config.yaml
num_hidden_layers: 10
hidden_size: 192
num_attention_heads: 3
num_key_value_heads: 3
head_dim: 64
intermediate_size: 192
vocab_size: 797
hidden_act: "swiglu"
norm: "rmsnorm"
norm_place: "pre"
norm_eps: 1e-05
positions: "rope"
rope_theta: 10000.0
rope_fraction: 1.0
qk_norm: false
attn_scale: 0.125
bias: "none"
tie_word_embeddings: false
parallel_block: false
extras: ["capped logits"]
init: "normal"
init_std_qkv: 0.0146
init_std_o: 0.0
init_std_up: 0.0146
init_std_down: 0.0
optimizer: "adamw"
learning_rate: 0.00169
lr_mult_up: 1.16
beta1: 0.95
beta2: 0.99
lr_head: 0.00615
max_grad_norm: 1.0
warmup_steps: 546
schedule: "cos"
final_lr_fraction: 0.0
batch_tokens: 16384
max_seq_len: 1024
doc_mask: true
train_tokens: 172500000
max_steps: 10529
dataset: "wikipedia_en"
MLP neurons of a small language model. Each row is named by its layer, matrix (down: output weights) and neuron, and shows model dimensions 0-191. Each number is 500 + 25 x the weight over its row's rms, rounded and kept within 0 to 999. Numbers have three digits each. A neuron's up and down rows have the sign that makes its largest values positive.
After each neuron's rows, "fires before" lists the tokens most often just after its 100 highest values on Wikipedia text that the model never trained on.

L5.down175:504488510525534538549527527508477507491487483485511577439494485469491472505466487524480464507517495490521480510536476513515496519470536480487525531501465508448451535528493520504492468508529529467514520504506453442558445510519508487521483484482484521499525496506477482498471518510447531438482458518516456497470494498483483491500473477518476501488525493507534458480507479485541507521467497491489483471502511515476465455506492511498477522499532549491524466480511494489527508533493537526491468494492516486495451484480454489555452496506491487523507504520496503510508488530523510505
fires before: "e", " of", "un", "ed", "ing"

L3.down82:530519480477502484463493534539490518488501501572505488531505485513467515479516488514472474487480560479551472493516472470499515548508531534511527512463481535506499523472455520500488507528472499539522524550535529517468477528534462498526498507518498465485482463457542524479513446520531489470473502491498467535465524522481480468490493509510535458502492516458466510440481513512554488497483520547465515506515476479498511474504439519510520534476505493519526553480481487505471493523508504492471501499487489515500514497473507458531506518496532494483522486473487531501481468481494511496
fires before: "er", "in", "h", "ent", "rib", "ire"

L4.down135:506472509501486505480526482505487536510499447530512483514506527485478528543534480499496503444472486483522459481515522494476492535477533506475511514481492497534478542490447479507492485489508507440520529525493477460492566497493493469513485505481506517527477491508587460489492510485498484517500471531468508548510474486502492507500531507515498525514560504494502487514530501511497535528535495476528480478524485503515455498422557474473450499523486503482476472510474488531522529506459507492476493503485524503511457489519499543539480523513518532510536542490483476491501457502532516519
fires before: " The", " In", " It", " He", " A", " Th"

L4.down34:515488493478452465520485456517499515487530522541482508501496500526529546462487502501523527512498539534490481518452500485529506493469475534531483502515480512487471512513562481468499496541528483499521507489481481452520518462523462534474510494541463466461544483455469488513492476530457518535476504473496480517494523532542457492522512461505520463484487503526507492442533499529510476499499535518502537544463508510539510519528489483495514528487523505476487539496466495526517464524535455492482515499526524493529509493480485500497507518544545461508463481468528506512536520490530520501
fires before: "ric", "oc", "ail", "on", "er", "ro"

L3.down143:511539497501493478478511512455511442537489521550551509487460452492501518455508511518448511486504505522516485526479481541523543465464480490545472546515472522509499504521492489478496513469506476506441484494489456481508473475493470480484518544523513472489501523498504477501490523453500520499510530506507478458454500517487502444545486488503531495466476524542466483482498533499514454510522496480508530513528511520524522542497462497482506520513506475521502494500512456497437501531458509502483541496461482484493505476501462501455503484435506499496541486509523481479484491514494480527
fires before: " ", "1", "ch"

L5.down81:508503505536464510500528511486463469524498515473513504489461484504504514489506522515500478514536531494507487535507465467517511477485461459531496494510493454465506519497504524448493452515533539525482515501470475492517495528513497530514523490478491542474527548529491487494512510512510504495507483505501533466470473511456499449524476519466489513470544498514502517507495516540536483467525540457475478503450542516519513514569481480501525537509496502550515517543496516464492470452505505532480468495501474481465501481494469534533569495486494498546499511501505515521540461475481553522
fires before: "ory", "or", "g", "ric", "f"

L5.down189:485494506544490502490473471496480498468512500500488517473470510467530490501467458450483500456498497493485476479532497532482473508505464547524510504482511476497472510529491500506455475532505463459538539538518492440566503518470496508491495502442511521490524510510530535516496494528525442515489521496475526517468548490496500487522528491488480504487474506486547492534447509510520454492493529489469522481497520551531476495481512504533519463531507506446490448525499496476495499495484498498507531485471494539520488497523511529550450520496497466549494465502488476467513548510504532492
fires before: " The", " A", " In", " Th", " It", " B"

L5.down15:498471471556487507459493524523487452573521541479517551551512488504523519479490482501488513453525508496528512527478509450478461491581496485521532499464502483482471507489506518529513493515536546502541486496488535534525527520511464521487482558506453486453492476469496520491506478504529508525490515544518520495512501509491531527534497468529488492553495514448507505476479461514512516507502568525484529495514486509468509510510513482489505450481475486497484504485504499488525489498509520492494492541486490501495484490487490522516513543496524509496515543499499565534469492509516518501
fires before: "e", "ary", "t", "er"

L5.down37:507521506508527510491506509511483476492517523531496510437439477470523474458495513487537502535490489511493538494492512491510507483516464496497506510516511493487531531518491501520447518454490530530513503433464525506480482486479460512536522483502519459508558488488468546494492496462526503511506494438482472472486506493489524467473498509477514510464533470500459521454480519490519464505493503451529504511527513513498510524516493520518497547469521490505545493457495480496537480570505509514554501496492512514454538518512491537461506503498460526473486482530507500499520534496471513436
fires before: "S", "ward", "it", "ist", "l", "d"

L3.down118:496496493471479478510489469480522504462506519520438492472505518552547482521518556494479503530500497495457495456468480508519518498498479493532461473525500509524490511534504490501568495514478496465497480530484505530505452486508484463507461520505482551467512511488470456528525482517509525509487477477493461510506469474491494483470481481496524465513499480466496469452497530473479487477520470498489551503449453506488503485533527481498506473538524470462530483476500472501514513543508496457472537437507482520495519496529516489512521548497488513528525483476480547504537513538524486511
fires before: "id", "p", "ult", "ul", "ear", "erv"

L5.down8:526477524496516599500532529485490479477511549490483522486513484542529558498501464504546499498512512515481531521486515478462537496486490512523477504495484476541465514520476516546500494546513501522483499515509512515493513499513479515477469492517516491513495466481541501505499506511507477496542544476485485442530494451505533464449514519496549498468536502488524493517478493493500486496527490484484552506489510520483479499518497485534472503512501502567530497475450473484496514556483503515512514452516496486514485524503504520494536535507511510470455513531488513469549552488479541516
fires before: "ies", "t", "es", "on", "u"

L4.down12:496471509498534460512492507528508535471542513490497470534507532494506527480491456500499525512509499515455517471468507526526487516513497509512481493463524477496489506501498526478526513546512455476507439525507504526567519529464483511478444505493510530494501501528494493525520459462495485476520509522525486514560515480519558498483527475477462462515525494504480489491499460511506489491503468479509515511494519457531462472500532532468506481456474542503497484535493483543535516514530521474524512466539479473517503509504474459503454525511489497522463513477546500520515429463517528501
fires before: "n", "at", "er", "t", "s", "ach"

L3.down9:470539473524533543522518541511488473459509484508527505503466492474512489546548520524504516529497531541526476531500466506440466505446508480515512511520490508515475495512525484458487501532526498512470523530491495504558484506510531476474505500483513492509506478500475536512444494476497534446450518465512497553504568537508496490490507497536519511512463500518531487484484476497495512541507509516497472528499525501555533518513530526539510508521492479501525498522476517503530545486505482516509465486547490516478551505514496487492470509490557466529525479482531536471479519494507502519
fires before: "ber", "orn", "in", "e", "er"

L4.down152:500473495520551487509514509506488494465481465499484495466498517517546483493512480472491514465479514523447489507493514499490479508484510492448497518527492488488539521498478504485447529503509523494513508486506532411603464489491460515539500515494497493521508502532482530516492515546518561484527515494500524468541467482484476554525474492516537500495545494513478447479488508496501497531477526478498476503499488552510514477479519515480518501501449497505528487463482488511575503501505520523483531485483497497497505501473496574520502500485475523488485526517506503511495499508456520527
fires before: "s", "fter", "t", "cc", "nd", "d"

L5.down132:509484483501528523483481492462525495500510498510499498519548510458443488506467454445505486547516477502489489538511449545494512480507532446527482492488496485485507552497473486513523525458486537474520516532464508482521500486511517492453476520510528506508538499510464513471476499542520465431488535469467488516493487513484487506515511465513508474487534470489479516511481518545504528473452483459539484521494543517470472429504482459524508444471474517503519494489505455484498497509512522493493479491481479521482509523480505497486506488497465501501526498519493471500452470450481518518
fires before: " "

L5.down172:506458558511472569506523501486488485472448502479480507488490518501499505512520496499545519529509473529536523495496502467474506461504455513485515513501532488480497496517479516512476484522505506534481488495490497477490496535523462490497466495514488502455468496489494488494493514513533526442496515520493542517449500461522534472502516517514538526478529495518512514531515534507508530513468520500521505500506457506477522472473518490525550479564530465528558501474489448464533549501507496509480492497476431502486535484434461516501470483533460487519507494512483498518517526503509539530
fires before: "e", "el", "ern", "her", "er"

L4.down125:507486516559469472475460479485503496468497548518518511542480511515499479494481479474503503500493574497505484494522479502524497517508494535529515468503512479496510481465489527498507501456512525496483510447525502486506510491512418522496458506485506451503546466465472471503483469516525491491499429502526513466467477536463479516484565473511514513477528491521525468499476506491491576450522478527502509524510493518524490538496474506518544456494511502503495543496501514497490494505554492507542474471512526516508512517505511493467494518476469482525513505496480445500461512481474487510
fires before: "d", "th", "t", "l", "m"

L3.down44:517463495465502458545480464543478522507478517533509500541509488468496471497492505465530476486535520464491476523516516475536481519491501520514490491515495449515499536509506498484523527486492470552519506492500497406506480546499531534480521460510525517513532476502509541519514543516525484480510525520480477530524511473524493539479490481474492452506523517448497503529479502490505484491453500499526488463506525475506505498448511479506478508494518476531483506509496513530556531543504488462501455530511471450500485550534494454498510503523489488522531518484477479498499517557508531490
fires before: " |", " |\n", ";", " and"

L3.down61:501488530449520455526487529551545498490488484489531508476487560531452470502512478482529449509478514507467502523514503505474485539485488458503493502509510503480501509527501506530522533488489488489544520505497519490461512528487498488527497499516538479527498544537454526443534485495474488510509443492546507514517493501522496485500496506471500486482526536508476509475523540481413517518473479484506502466486494499508516493533469482457483515507487479463493562506536526488505524509512469493443466566534492480494510554529492478517491491533510523503507498505471492506523482511492474470
fires before: " |", "–", "her", "id", " |\n", "ib"

L5.down164:540488505476527499503547503519506511452516553521460494486466450509457455492495450506523506487478537481505510526476505449466483500458501541504477472493519498487523528509501529518514507494534530475495536511528536480516507511455448519520547530494498500532533484513482503501479540568540518511505473527465467463465498523504503511491534523549447532476542481533476507462495517488475508509507492465508504470493501493454519491481525518492512494500493487496502435529507477498466503540511508502491483478521516527489521517481557556486522508516530505482533515515480506475495503493498484494
fires before: " to", "9", "g", "it", "0"

L4.down124:532487496536494541495479492494483486492491468501504456475475489489525491497482521451524487471489469486515487521479501465491539491505455491507464479489485514508496433502493529470482524495474502535491482500513529463490528459479491493502493507485529477517515577469440454504523508438497538503464513497503523512463515494487543478464522463479517509525539471525479491544519471527542563504496503514474536500500510493509515473500478492486489519504444517469501525451524493551503486520527453539516540482533515499453519516468493521523473490475539514497480514472486510516514502484521495490
fires before: "ild", "y", "il", " on", " in", "l"

L5.down121:541508481552459506484597492476493519484476527487535577489522505506493483463455505509534471471552538456462488521519475497513525510522541483509483528498508503498506502465486493470530487508521515520481519503447497556470499558509519487478478480483517480518468532519502489511477543505509515471491485491503474490506499508514488522510479508509492519487498526505495484493478532489507478490479481516485510505533511517517438508485454483506501444471524498512482521500479512517483529509485487493532486512516483515442483550478491470516481501508445465493540485486506489503473486475453544481
fires before: " ", "4", ",", "9", "0"

L5.down135:535492447490471491538516497481516515490531530495517530543497441514512505489500498503532505493493526540487494506443491516459504537504475506520499497531524470468517508518556520492531472493559499481515489506495484476470524539482481491508478491516552474451498492532555524469501505489468519467511553491505493517522472494527504486527494525507490460505527480514480510501477506510510483464494503526471540464526450483512476485490488503500511483462507499491463497502488475470573510549534486469481509483534532520514541462492483527469488452516530505546456534507496455512482482475518488503
fires before: "ild", "ary", "il", "b", "pe", "y"

L3.down19:507489481477492488528480504502512450476444475530502539538512492458519526477525519509495509494500465504517472552458512547503515488431520472509459497477522481524511510502482491502497489480506471538481499487471489493554502506517490511489518528524559507485504452487491462536498476492498526468513520501521467519535468479500456471506515490532496524510490521530495540500500501446509498503492499527489502505508485498571498505533502520515565496517493520478524519533486502469534532490518523483530484504488465518488545532459458542507510484550480535486523496501506487487518479444447503470
fires before: "ary", "ly", "ction"